From a checkpoint of a small transformer trained on Wikipedia.
Size: 10 layers, width 160.
Architecture: RMSNorm before each block, rotary positions, no biases in attention or MLP.
Training: 159M tokens, 4856 steps.
MLP neurons of a small language model. Each row is named by its layer, matrix (gate and up: input weights) and neuron, and shows model dimensions 16-111. Each number is 128 + 24 x the weight over its row's rms, rounded and kept within 0 to 255. A neuron's up and down rows have the sign that makes its largest values positive.
After each neuron's rows, "fires after" lists the tokens most often just before its 100 highest values on Wikipedia text that the model never trained on.

L2.gate326 [101  92 142 154 159 114 107 140 158 129  83 155 100 127  94 151 148 111 106 149 136 117 100 173 151 153 161 147 134 129 128 149 155 133 132 143 134 129 141 119 167 145  91 141 156 154  90 101 114 128 140 107 169 160 115 122 131 137 184 119 103 141 144 167 112 131 142 142  98 119 191 142 141 140 151 159 111 136 123 124 145 134 122 163 119 104 156 119 107 152 137 119  55 122 132 143]
L2.up326 [ 92 108 123 138 161 119 110 134 133 133  97 153 111 135 122 173 126 124 104 162 113 130  96 130 158 143 152 155 133 120 130 148 130 130 125 159 102 115 144 132 136 134  85 149 166 140 110 111 109 130 116 111 161 154 124 130 122 146 134 142  97 136 128 141 109 148 168 126  67 131 208 165 139 143 176 148 107 147 141 118 163 111 117 163 105 108 175 118  95 141 160 157  73 107 118 146]
fires after: "\n", " the", " Time", " was", " "

L2.gate150 [135 122 114  95 127 137 119 111 137  82 126 124 117 117 148 135 100 154 111 104 176 150 111 141 125 125  98 154 116  94 116 128 127  74 157 157 116 145 102 175 136 144 136 158 121 122 152 126 121 125 123 151 156 139 150 126 137 127 117  85 130 147 128 129 147 115 118 132 104 129 118 112 155  99 142 134 138 125  95 105 140 122 106 154 199  72 105  95 107 129 157 144 122 143  95  92]
L2.up150 [134 105 134 146 134 143 112 129 137  79 122 145 122 111 148 103 161 128 105  95 134 120 147 121  99 147 131 159  86 149 145 119 137 105 178 196  89 133 138 115 179 110 146 125 132 100 156 136 128 108 126 138 155 178 143 111 150 131 111 137 149 157  55 173 138 132 160 106  89 119 145 104 121  72 122  90 148 130 165 108 138 141 118 150 154  97 125 140 102 156 144 135 101 117 145 124]
fires after: " ", " (", " a", "s", "1"

L3.gate35 [159 122  96 104 143 169  99 122 150 130 157 143 171 116 164 147  80 136 118 165 122 143 119 123 146 153 150 129 109 128 117 108 139  94 133 137 141 120 142  76 139  95 104 126 140 141 152 144 134 133 127 143 169  99 133 139  90  66 141 136 131 107 124 155 172 115 113 156  98 130 125 124 164  92 101 116 124 115 163 107 160 142 157  83 116  82 130 118  99 163 146  96  98 111 152 122]
L3.up35 [132 148  94 170 141 139 138 106 118 145 119  99 165  82 137 187 112 135 151 129 167 122 154 133 108 135 134  77 143 148 113 135 127 152 129 138 139 143 118 131 129 142 135 127 159  71  89  86 122 105 168 149 147 126 138 165 120 119 137  73 152  64 155 154 115 101 139 136 131 133 107 120 120 135 156 110 161 144 105 121 128  98 140 121 134 130 111 109 173 125 130  95 128  76 158 120]
fires after: "-", " U", " ", " |"

L2.gate296 [123 136 120 117 125 118 103 136 126  93  84 161 141 123 120 115 120 134  90 172 185 134 138 126  98 125 126 116 126  95 129 120 125 120 127  98 149 152 101 134 103 173 141 127 176 155  79  84 143 139 113 124 121 141 112 102 131 105 114 107 177 175 114 170 138 113 125 162 143 131 178 106 131 101 128 131 154  92 129 129 158 143 161 149 110 110 140 164 181  97 149 134 108 110 118  78]
L2.up296 [158 124 136 171 141 104 123 163 112  59 147 138 160 134 119 124  99 137  84 161 102 130 127 127 139 145 107 168 125 117 186 117 121 149 113 152 150 163 118  95 121 150  98 111 172 165 105 100 158 126  86  90  65 136  95 104 145 136 116 149 140 162 107 151 119 122 111 114 101 135 159 139 105 141 119 159  89  71 120 153 133 131 121 137 120  93 114 157 150  97 133 183  84 106 141 134]
fires after: " ", " the", " high"

L3.gate632 [141 154 119 155 177 162 122 169 153 133 115 129 128 102 128  81 132 138 117 103 141 133 111 100 134 137 113 130 154 135 113 147 121 156 119 113 108 136 107 103 159  62 149 109 144 127 136  89 147 122 137 102 129  93 123 117 143 137 135 114  97 120 135 103  98  92 102 116 128 174 109 122 164 141 126 145 157  59 129 159 136 155 124 124 118  91  91  86 161 128 142  93 114 144 155 174]
L3.up632 [131 159 112 143 162 173 122 155 165 143 102 135 126 118 125  84 130 115 119 105 140 136  92 103 122 148 113 132 149 147 130 154 114 165 148 129  99 143 123  95 165  63 142 105 154 111 138  95 139 128 127 123 126  96 117 122 121 143 141 127 106 103 146 107 100 105 104 107 127 188 116 109 176 139 114 146 170  68 135 132 156 130 113 132 101 105 110  78 146 153 150  99 120 133 172 176]
fires after: "–", "9", "."

L5.gate88 [111 121 124 160 126 110 147 146 172 174 118 101 148  92 117 143 117 137 130 119 120 110 113 129 125  98  89 120 109 177 134 115 115 148 105 183 145 123 137 123 103 124 110 131 151 120  86 187 124 104 147 115 173 163 146 110 131 135 134 163 116  95 142 159 154 130 149 173 165 126 152 128 121 156  74 136 123 109 147 119 117 173 141 113 148 103 113 147  90 159 135 128 142 137 152 132]
L5.up88 [107 181 159 161 137 122 111 146 130 129 110 126 187  58 128 115 145 153 109 125 113 121  95 151 118 138 109 102 103 151 152 168 148 152 123 167 153 112 164 141 156 112 156 135 133 110  86 165 145 111 133 139 117 117 152 149 105  91 121 111 113 105 117 108 166 134 152 121 137 156 147  90 149 170  77 162 104 126 154 133 129 117 149 117 173 146 151 154  82 182 150 141 149 135 119 162]
fires after: "\n", " the", " The", "The", " a", " Country"

L2.gate56 [110 144 174 137 114 141 135 129 145 139 135 130 122 118 146 154  89 132 114 156 149 109 138 136 115 171 101 132 125 111 100 124 151 159 132 156 109  97 111 115 132 131 109 166  78 120 153 119 164 157 105  77 162 127 158  46 126  88 111 124 126 142 102 116 144 135 119 149  90 119 109  96  97 111 100 161 103 118 131 154 173 103 138 109 128 125 111  85 136 164 129 135 127 138  79 137]
L2.up56 [158 111 130 161 103 123 113 159 146 137 116 151 175 133 157 171  70 112 122 106 140  66 131 114 164 158 133  92 106  83 129 136 143 132 129 155 117 151 134 105 144 126 159 113 133 135 152 161 175 138 110 131 133 131 132  91 147 115 105 141  86 135 123  96 141 121 167 124 106 139 110  68 151 122 116 141 186 107 155 133  94 125 132 150 118 135 132  65 108 136 119 125 148  98  98 151]
fires after: "1", "2", "3", "4", "0"

L2.gate328 [128 112 114 136 148 146 138 131 119 160 134 129 105 150 161  90 165 102  80  97 133  95 117  94 127 135 144 115 117 155  85 145 154 148 102 154 136 146 127 130 112 145 128 130 115 146 169 115 192 112 102 167 104 110 143 158 135 104 156 154 132 150 168 132 108 108  91 134 142 150 101  87 148 114 109  94 126  92 138 152 103 129 150 160 171 106  88 121 141 156  99 111 148 108 153 141]
L2.up328 [110 106 106 142 162 121 171 135 128 152 162 142  90 198 139 114 183 127 141 117 112 121 135  97 122 143 141 112 120 145 100 110 111 112 104 119 130 139 141 130 127 144 144 116 149 113 168 128 147  97 126 162  80 103 148 139 119 138 149 133 126 139 162 164 132  97  78  98 133 173 104 156 131 111 112 109 104 128 135 131 132 156 126 159 170  89 119 127 108 102 110 125 139 131 164 132]
fires after: " ", " (", "-", " H", "–", "o"

L2.gate179 [156  70 161 147 176 122  80 170 102 101 122 136 129 126 152 157 105 104 122 113 125 154 173 169 104  88 116 153 145 153 141  96 139 181 148 122 168 134 118 111 139 126 125 110 119 138 164 116 100 108 129 122 116 113 115 176  97 127 125 122  78 134 119  89 148 130 145 114 155 109 157 159 119 119 137 124 121 133 141 126 129 171 131 125 104 133  87 124 131 138 139  98  99 116 118  51]
L2.up179 [141 130 117 177 105 158 154 175  92 111 128 118 120 130 147 145 121 124 150 119 121 178 109 111 180 163 104  79 119 128 132 121  84 109  90 123 105 175 137  85 134 104 134  95 133 100  90 147 116 114 132  96 138 133 160  96  94 118 139 147 142 120 110 113 157 127 116  82 163 151 137 149 128 129 126 151 110 117 131 132 136 165 128 136 177 123 160  77 160 113  91 105 134 141 101 128]
fires after: " to", " would", " can", " and", " may", " should"

L5.gate544 [103 130 137  97 144 132  91 145  77 164 112 151 127 139 102 142  71 127 136 131  98 179 169 115 124 128 138 117 137  96 143 135 130 114 172 176 112  89 139 154 138 123 137 152 116 126 142 111 130  86  88 113 102 114 121 131 120 112 112 132 104 115  97 152  85 112 136 158 162 144 169 127 135 125  90 116 118 124 122  91 153 119 100 197 127 111 155 157 147  89 142 124 120  93 131 118]
L5.up544 [ 94 155 125 110 105  92  92 149 181  86 109 110 151 125 135 113 151 157 131  97 136 157 121 124 144  89 135 116 121 130  87 119 137 101 139 135 112 105 184 151 125 153 122 106  85 122 164  98 147 132 101 124 101  87 117 127 142  93 115 119 142 111 136 141  76 131  87 110  89  96 127 107 103 127 136 112 105 135 154 145 109 130 122 121 132 123 123  78 140  94 125 117 134 127 138  99]
fires after: " ", "-"

L2.gate162 [121 185 130 136 113 118 136 115 128 121 133 128 149 130 151 112 129 111 156 138 120 142 123 114 172 114 164 166 118 132 132 139 140 159 142 166 110 134 104  70 102  65 144 133 109 114 164 125 146 132 136 117 130 163 130 103 128 118 117 131 129 147 117  89  97 117 118 107 142 189  86  87 174 143  94 177 144 120 133 157 129 127 108 157 103  98 154  85 143 138 152  84 105 137 113 176]
L2.up162 [114 180 135 114 132 131 145 125 157 137 135 156 120  97 102 124 141 127 150 111 113 153 127 178 107 141 182 139 111 139  97 124 163 126 155 143 115 103 125 133 121  91 120 142 128 165 151  94 102 121 102 103 150 105  98 115 134  91 100 133 151 129 121 122  98 113 122 117 109 157 115 147 145 120  96 162 183 155 178 174 141 134 120  99  99 110 158  95 162 104 124  99 105 141 146 108]
fires after: "–", "0", "2"

L2.gate274 [130 147 157 130  96 104 133 126 150 124 121  90 101 164 118 146 138 152 139 107 144  92 127 173 127 158 109 140 133 101 118 131 137 149 140 108 132  66 138 129 125  84 105 142 106  98 124 104 136 119 133  96  89  94 146 107 157 147 118 122 121 158 117 130  95 101 163 124 146 138 122 116 131 103 106 110 112 138 121  93 156 129 128 149 136 132  98 116  89  88 116 106 108  94  98 140]
L2.up274 [134 119 135 134 107 108 118 151 114 133 113  88  90 144 139 114 121 160 131 103 157  78 132 135 130 152 107 164 111 110 102 146 135 146 160 161 131  93 168 117 145  95  89 160 141 130 116 109 121 135 179 138 140 100  99 119 122 127 103  82 121 183 112 138  79 111 118 115 128 152  95 138 116 152 138  99 103 146 183 119 141 135 116 157 123 127  91 109 118 129 133 100 130  79 117  99]
fires after: "1", "2", "3", "4", " by"

L3.gate146 [ 91 125 127 126 112 127 108 148 103 135 175 100 148 133 102 115 130 196 128 115 190  82 154 124 127 122 141  91 122 141 134 119 146 146 136 139 142 159 143 174 179 123 121  93 136 125  99 113 100 177 116 104 140 123 124 106 107 133 160  98 128 128 119 146  94 114 135 141 111 151  96 132 163 136  80 137 125 129 112 125 135 152 113 122 133 141 163 136 112 148  92  79 117  94 136  93]
L3.up146 [145 149 134 144 150 150  77 132 133 145 107  97 132 186 123 100 188 162 119  63 151 137 105 119 154 124 167  96 102 117  91 144 118 133 119  85 147 139 114 142 122  93 110 126 108 147 168  86 151 123 115  94 118 149 100 130 125  94 116 128 121 131 100 160 120 115 151 139 107 107 140 120 122 141 141  94 159 123  87 138 153 147 116  97 116 146  84 148  84 117 154  75 136 156 129 106]
fires after: "-", "ed", " •", " "

L2.gate489 [ 77  88 141 122 115 132 110 158 156  98  97 171 130 183 145 111 171  94  75 190 122  91 139 116 102 153 152 139 118 139 126 182 154 139 128 167  94 120 108 121 117 115 156 144 180 144 146 125 144 154 154 141 113  69 148 109  92 113  83 148 108 148 107 129 108 114 142 145 148  89 110 137 144 144 136 120 110 113 131 129 126  91 121 151 163 103 126 127 122 111 146 127 147 124 143 117]
L2.up489 [137 106 108  89  83 106 121 134 145  93  74 157 143 132 120 103 118 105 125 145 150 118 167 104  97 187 142 115 149 167 113 128 133 148 118 120 111 115  97 130 126 128 153 152 160 130  97 149 160 148 136 116 133 120 156 181  84 131 127 135 162 150 138 132 135 111 144 157 161  89 112 120 120 150  95 114 113 133 130 113 134  98 101 133 165  78  72 124 110  72 162 137 104  96 184 137]
fires after: " ", " |", ","

L2.gate290 [134 122 105 142 126 120 133 142 123 138 139 145 132 119 134 107 145 110  96 137 114 150 156 144 110 105 134 141 120 107 109 119 113 124 137 110 156 122 145 140 125 137 143 148 171 147 112 118 109 113 107 195  59 100 118 128 139 123  81 140  92 100 159 150 136 179  99 157  99 145 154 126 140  95 118 166 174 141 118  95  74  89  65  83 113 126 165 155 103 128  96  97 146 130  99 120]
L2.up290 [132 117 137 148 176 117 130 113 108  99 110 154 171 130 100 125 143 126 116 152 150 118 128 163 129 139 122 164 116 138 111 109 125 151 139 106 121 100 120 151 117 123 178 124 101 112 149 140 191 130 101 164 107 123 136 100 114 136 104 180 117 121 163 138 118 123  91 113 113 119 128 119 114 105 111 152 164 160  66 134 146 108 126 118 157 120 163 138 126  95 104 114 131  91 125  82]
fires after: " ", "s"

L2.gate423 [148  86  95 118 154 119  99 146 118 126 134 139 143 149 134 122  68 138 121 153 117 150  98 166  90 139 156 141 168 128 117  87 166 139 122 141 165 113 127 139 121 145 129 140 115  86 141 118 152  88  74 137 162 105 119 134  85  93  76 149 102 155 121 112 107 122 137 131 119 106  75  96 123 136 103 126 147 122 154 152 124 118 173 170 131 108 166 129 124 126 132 121  79 118 152 141]
L2.up423 [119 147 133 113 145 171 126 149 106 108 164 128  79 149 126 138 132 147 158 146 118 110 129 145 131 104 176 117 140 112  50 129  85 128 117 146 117 142 149 114 153 111 139 139 120 149  94 136 163  91 113 135 116 146 130 130 104 131 106 108  89 142 163 135 128 133  96 133 154 117  89  68 189 142 110  93  96 157 120 109 171 170 143 129  86 134 110 129 146 130 136 126  55 125 130 145]
fires after: "2", "4", "3", ".", "1", "5"

L5.gate500 [114 141 104 123 148 111 110 163  98  74 116 166 129 138 115 155 188 124 122 122 169 109 122 104 175 158  82 185 125 122 183 141 160 148 146 134 131 109 139 116 113  94 126 129 125 163 124 149 104 137 135 141 134 128 127  68 124 135 131 151 113 138  65 130 117 113 102 143 142 134 114 118 160 108 133 121 137 183 118 164 167 111  81 142 126 132 173 155  97 131 115 108 115 135 158 137]
L5.up500 [173  98 126 150 116 141  78  83 111  69 150 149 147  99 142  80 155 102 129 132 136  94 140 139 111 133 105 118  83 142 142 153 133 133 169 154 141 106 111  86 143 116 107 110 118 147 120  93 130 137 142 128 114 146 141 132 106 175 115 168 156 147 135 123 121 122 142 125 131  93 117 150 144  79 102 154 117 130 103 115 159 163  73 150  84 132  94 159 130 141  94 116 129  98 136 142]
fires after: " ", "\n", "-"

L5.gate102 [ 86 125 143 100 129 115 126 148 130 143 147 130 121 114 121 163 155 152 106 115 146  86 106 121 133 151 153 146  90 159 129 107 116 160 153 203 136 129  94 125 167 155 117 125 110 149 100 141 111 111 119  83  88 110  97 112 124 138 104 135 125 126 114 143  89 111 180 146 128 140  94 102 132 109 132 131 107  71 117 104 167  97 111  54 153 137 137 121  98 131 139 120 122 129 121 157]
L5.up102 [134 146 123 115 128 116 118 141 133 103 130 161 127 127 145  72 107  93 112 111 138 129 167  81 134  77 135 123  91 137 121 140 161  84 130  60 129 109 123 153 165 132  92 159 132 149 168 139 142 134 147  85 104 174  97 152 111 110 134 112 132 133 145 115 144 166 115 132 122 105 116 108 113  81 150 110 119 112 165 100 141 130 127 128 105 162 149 140 192 112 106 122 138 136 119 154]
fires after: " ", "-", " a", " K"

L3.gate277 [104 118 194 128 120 114 112 108 107 168 118 143 155 141  92 140 106  75  98 121 110 101 181 129 136  99 127 136  94 142 127 102 159 149 104 136 137  99 110 164 118 123 158 111 151 112 131 131 131 100 170 144 137 145 146 176  98  90 125 134 136 109 166 116 125 150 125 135 172 144 149 130 110 114 106 144 155 131 138 154 161 112 127 124 130 153 154 118 111 126 158 151 140 115 137 146]
L3.up277 [120 122 128 110 138 116 161  83 110 156  79 136 136  93  88 154 153 118 126 127 150  99 143 133 128 144 125 106 103 172 115 132  91 146 140 136 158  87 111 130 133 111 134 145 167 158 129 101 110 118 139 129 127 176 187 112  79 103  99 149  93 114 165 127 117 135  56 102 118 115 154 172 103 123 119 189 156 112 101 107 136 115 151 133 107 136 112 142 113 104 141 154 145 164  97 133]
fires after: " "

L5.gate611 [ 96 124 100 127 116 139  87 141 147 153 109 132 166 168 107 132  78 183 155 142 118  97 144 178 147 116 135 156 116 100  77 140  95 131  99 147 129 135 126 136 139 143 109 175 122 141 130 141 180 122  99 116 107 107 112 128  96 101  92 130 119 150 159 116 136 156 100 127 141 117 105  98 140 121 105 111 140 133 169 154 138 142 104 105  90 121 111 109 120  65 140 146 121 124  84  97]
L5.up611 [171 153  97 144 159 110 105 134 141 129 110 135 133 147 160 139 121 122 127 168 124  84 159 144 109 173 144 140 178 169  72 105 158 148 143 150 147 121 126 147 126  79  64 153 121 137 104 154 137 138 165 147 117 134 142 121  92 157  78 161 139 140  98 144 184 106 113 120 146 141 154 132 114 126 129 120 113 117 155 135 134 152 135 116 147 146 108 110 118 125 151 117 143 158  98  96]
fires after: "0", "8", "2", "7", "3", "6"

L5.gate599 [121  92 139  58 171 134 156  86 144 192 160 119 126 159 179 140 137 138  96 149 112 147 125 156 122 135 171 158 128 106 114 150 144 139 151 115  86  93 100 134 145 131 160 136 166 135 117 140 105 117 146 153  79 119 105 156 166  91  97 148 140 112 124  94 121 157 134 124 124 146 141 106 114 119 114 144 140 111 117 152 130 112 116  87  96 138 107 151 101 142 135 143 127 132 129 143]
L5.up599 [123 118  72 126 102 105 163 109 126 141 113 133  95 125 146 114 144 135  81 117 148 119 124 151 142 147 123 123  74 148 126 148 119 170 175 149 148 139 125 122 117 119 141 151  78  94  79 147  97 133 112 166 154 109  86 129 124 110  96 142 111 139 121  99  79 117 147 160 126 127  87 151  98 119 132 148 151 119 164 122 121 109 144 120 121 149 122 144 138 117 131 164 119 119 138 157]
fires after: "s", "0", "w", " ex", "ins", "S"

L5.gate334 [208 101 124 120 101 157 100 160 129 112  97 161 133  94 115 134 116 131 103 110 151 142 129 129 125 153 131 139  76  98 123 116 148 125 131 120 176 140 103 149 103  84 160 131 165 151 149 103  87 108 138 153 135 146 113 145 131 142 149 118 119 118 129  91 144 109 148 139 114 110 195 157 131  81 123 119 102 130 124 140 167 122  89 146 146 163 132 139 114 139  94 163  86 119 104 118]
L5.up334 [174 105 153 154 117 169 111 177 137 105 128 104 108 130 123 112  93 155 144 128 130 163 109 124 116 140 109 133 123 105 109 111 129 136  97 123 181 127  90 139 115 110 150 128 164 142 177  92  98 127 106 141 146 130 132 141 155 151 146 138 125 116 120 103 130 122 130 144 128 105 182 177 146  53 155 127 103 128 137 135 152 115 114 128 184 140 127 160 135 124 123 131  92  93  99 119]
fires after: " to", " can", " would", " ", " the", " should"

L3.gate589 [138 107 118 116 117 149 130 132 146 142 126 137 150 143 136 117 131 116 136 128 125  95 157 124 170 145 122 112 148 105  89 129 120 122 117 133 128 134 130 102 143 100 111 132 122 134 126 135 177 106 108 140 129 113 101 153 107 106 159 157  92  98 131  70 119 130 145 136 183 164  84 119 113 137 158  99 122 110 156 124 134 111  71 129 102 106 102 170 119 174 125 137 153 134 121 101]
L3.up589 [149 117 104 114 114 152 141 130 135 146 103 149 132 161 132  95 129  97 142 139 118  71 136 144 157 174 148 145 142 128 118 118 132 100 115 120 154 139 162 128 108 111 146 148 108  91 140 152 210 112 115 110 120  99 128 129  91  93 182 114 111 100 141 109 119 155 153 146 193 149  89 121 127 133 145 111 151 122 138 119 153 172  76 138 111  88 159 136 108 116 132 116 117 135 128 133]
fires after: "6", "5", "4", ".", "8", "7"

L3.gate363 [110 174  91 159 131 122 136  90 114 120 143 148 103 111 122 123 129 137 148 125 108 148 140  83 142 125 125 110 165 129 117 175 131 145 127 122  82 128 104 102 102 115  85 142 144 151  73 129  96 121 126 154 146 146 141 101  92 141 126 108 169 134 148 102 126 106  97 142 125 151 139 107 162  90  96 119 161 102 149 140 123 127 118 100 117 132 105 129 110 136  86 138 132 152 128 141]
L3.up363 [116 177  75 152 157 162 159 121 152 137 154 149  73 130  90 131  96 164 136 145 126 161 107 116 101 112 135 166 168 112 105 119 116 111 148 116  81 154 103 111 146 117 121 115 154 116  92 118 140 150 118 118 141 121  86 132  79 156 101  90 122 120 144 117 120 106  94 121 113 144 138 148 130 103  91 134 152 155 120  99 120 130  93 108 127 127 115 128 127 147 130 123 108 157 118 109]
fires after: "2", "0", "–"

L5.gate57 [174  82 162 123 114 137 120 188 135  97 153 143 127 142 138 108  94 135  95 193 125  98 138 150 123 127 129 121 140 125 113 135 120 135 146 169 148 106 148 105 144  63 146 116 177 120 100 124 109 159  85  79 140  72 152 105 140 101 110 104 171 142 136 124 126 114 138 105 142 125  90 115 108 104 143  84  93 126 106 147 142 153  92 143  99 138 122 115 151 109 103 117 122  94 125 143]
L5.up57 [142 173  92 177 111 123 133 137 158 114 112 143 101 105 164  94 126 159 128 107 186 129 157 111 145 152 127 111 159 150  65 143 146 119 105 116 105 156 144 103 152 148 155 132 135 168 134 138 115 144 140 137 145  98 101 140 122 129 148 106 165 132  81 119 126 147 127 138 148 115 139 114 153 154 116  73 136 144 161 133 133 124 121 157 169 146 102 128  92 124 163 141  95 153 117 132]
fires after: " "

L3.gate290 [150 158 101 107 169 127 134 127 108 126  98 176 135  90 133 136  83  93 112 118 129 148 110 137 112 158 125 174 134 114 137 165  60 138 139 117 138 126 142 132 111 152  94 123 144 106 137 132 137 138 107 165 103 153 124 117 148 154 116 120 138 178 153 153 109 173 181 106  76 115 111  95 157 114 178 105 157 141  96  89 166 135 125 116 124 178 145 137 100  97 133 143 104 154 144 118]
L3.up290 [ 94 161 129 106 151 119 117 129 133 136 128 172 107 139 138 129 139  90 119 124 144 117 165  96 107 129 129 115 121 171 115 132 121 174 144 147 137  85 177 131 119 124 137 153 118 108 186 152 121 141 133 168 152 170 118 153 104 148 141 119 131 155 127  92 114 131 177 125 149 159 160 128 169 112 122 143 151 138 146 148 133 136 152 155 125 146 124 184  81 144  82 133 121 139 160 119]
fires after: " ", "1", "\n"

L3.gate339 [154 141 142 108 152 159 106 143 123 138 114 154 112 133 143 119 134 115 119 152 137  88 125  69 117 106 110 127  78 162 152 134 129 114  97 120 129 111  90 180 136 168 100 111 134 156 128 171 143 119 167 151 117 117 131 136 151 106 145 104 139 110 149 125 119 146 126 141 126 138 153 135 132 175 113 149 119 128 148  85 150 120 163 147 132 120 103 125 156  88 133 136 109 121 131 128]
L3.up339 [121 103 176 116 151 138  69 100 107 119 148  98 145 153 117 124 135 128  98 180 138 112 123  84 139 153 134 163 111 165 139 157 113 112 109 160 145 143 113 100 156 134 115  96 142 102 109  96 108 150 158 124  84  79 145 147 115 102 137 169 150 147 118 129 144 136 151 149 182 115 128 106 112 134 104 136 150 183 154 132 114  84 113 130 121 161 119 133  91 132 157 134 100 131 169 130]
fires after: "==", " ", " =", " |", "\n"

L2.gate450 [109 122 145  83 147 100 138 122 129 135 104 141 149 121 128 130 131 109 130 145 106 103 175 155 116 143  96 163 109 118 137 129 149 107 143 143 126 119 124 132 136 103  99 123 143  98 132 139 115 115 183 136 121  86 130 148 114 101 111  98 109 179 131  93 123 132 128 149 149  89 164 134 106 116 173 163 174 121 126 124 107 122 121 127 114 122 171 131 116 103 129  92 114 127  53 119]
L2.up450 [142 128 147 120 148 112  93 133 146 132 106  54 163 151 137 110 150 111  73 107 137 145 129 135 116 133 124 131  67 115 111 152 145 150  98 148 181 127 118 176 126 102 115 141  85 146 143 122 122 123 130  74 113  97 138  93 116 119  92 162 135 138 111  90 114 109 165 102 132 125 156 137 121 103 131 151 164 144 137 113 138  83 134 105 157  92 134 150 147 114 108 143 117  93 136 143]
fires after: " ", " co", " Sub"

L2.gate515 [118  75 120 131  88 132 186 158 148 142 118 104 135 173 165 131 150 112 142 137 116  95 158 118 161 143 151 142 132 143  98 128 127 120 117 124 143 157 113 108  84 131  96 156 107 132 130 147 120 157 146 146 131 122 117 160  82 101 151 145  90 120 120 155  63 141 142 150 160 114 107 157  74  92 122 148 155 117 117 137 118 159 115 111 119 104 123 134 143 135 158 119 117 118 119 113]
L2.up515 [113  94 168 150 125 152 160 106 123 118 151  80 160 121 125 130  81 126 137  96 153 144 156 123 117 151 127 114 149 177 107 120 124 164 135  92 147 111 152 141 130 124 133 159 149  76 107 132 142 121 135 148 130 115 116 128 114 113 113 149 106 134 151 141 115  81  73 132 173 101 145 120 122 128 113 128 170 107 130  68 100  82 131 149 135 126 138 152 131 124 176  94 119 113 128 125]
fires after: "\n", " (", " \"", "-", "===", " "

L2.gate316 [137 128 111 171 100  93 108 149 141  86 128 135 140 119 174 148 122 132 136 125 189 100 125  97 102 137  90  93 146 100  76 142 169 105  72 172  90 137 148 133 136 106 164 182 147 137 153 105 121 142 129 121 145 144 185 108 154 117 135  91 131 132 151 168 140 124 160 119 155 144 133 104 108  78 132 133 135 103 132 111 111 127 100  88 124 136  84 131 139 140 113 159 103 169 128 104]
L2.up316 [130 123 128 108 129 130 146 140 108  95 142 135  65 146 120 124 135 141 149 163 145 157  95 126 133 122 143 141 100  85  96 146 147 130 134 180 100 132 129 121 141 121 150 137 127 150 122 116  98 162 164 143 152 126 169 107 110  94 105 125 126 118 114 134  95 137 167 121 120 148  85 100 167 153  77 169 109 168 143 142 127 139 190 133 114 126 137  87 188 131 127 137 146  98 103 123]
fires after: "\n", "4", "3", "0", "2"

L2.gate454 [126 122 107 107 159 146 132 147 143 121 144 102 139  95 128 146  76 125 131 143 172 137 149 116 100 144 147 179 117 140 131 129 137  98 112 136 166 118 118 108  89 126 134 110 155 126 100 149 139 117 108 173 121 149 193 154 130 163 110 139 111 143 117 112 136 124  92 155 135 106 105 130 121 126 130 118 113 105 137 141 108 155 124 123 139 101 119 138 141 104  98  91 124 171 143 124]
L2.up454 [168 128 169 155 127 192 163 112 146 111 124 110 147 119 170 126 104 129 118 149 128 152 136 147 125 149 159  91 121 177 127 130 122 109 177 102 153 148 144 118 136 134 120 124 132 134  98 144 131  97 120 160 100 125 135 149 109 115  97 134  80  89 110 107 171 114 111 133 135 138 119 168 135 159 151 150 129 105 143 114 131 161  88 112 137  91 123  95 128 151 136 127 104 145 120 106]
fires after: ".", "\n", "-"

L2.gate537 [113 115  96 123 148 105 115 155 104 147  70 123  92 127 120 124  82 119 125 123 132 147 141 133 112 137 125 102 126 140 129 110  96 101 149 127 128 142 187 157 134  82 128  81 163 120 158 104 141 131 141 121 164 171 124 143  98 162 142 124 107 132 133 127 117  53 153 137 164 132 119 154 143 123 125 182 106 129 141 138 118 141 136 117  97  96  92  79 158 100 163 123 121 106 116 135]
L2.up537 [142 162 123 154 158 128 142 163 122 119 140 172 110 154 123  98 158  84 101 157 119 147  98 116 100  99  88 138 149 121 141 130 109  80 127 116  76 156 168 119 132 112 174 136 135 113 139 126 148 130 112 151 111 156  84 148 100 139 165  95 155 105 137 124 124 101 138 137 167 167 134 148 145 154 137 150 131 125  98 127 141 155 130 131 166 132 111  60 126 101 144  92 112 111 133 119]
fires after: "9", ","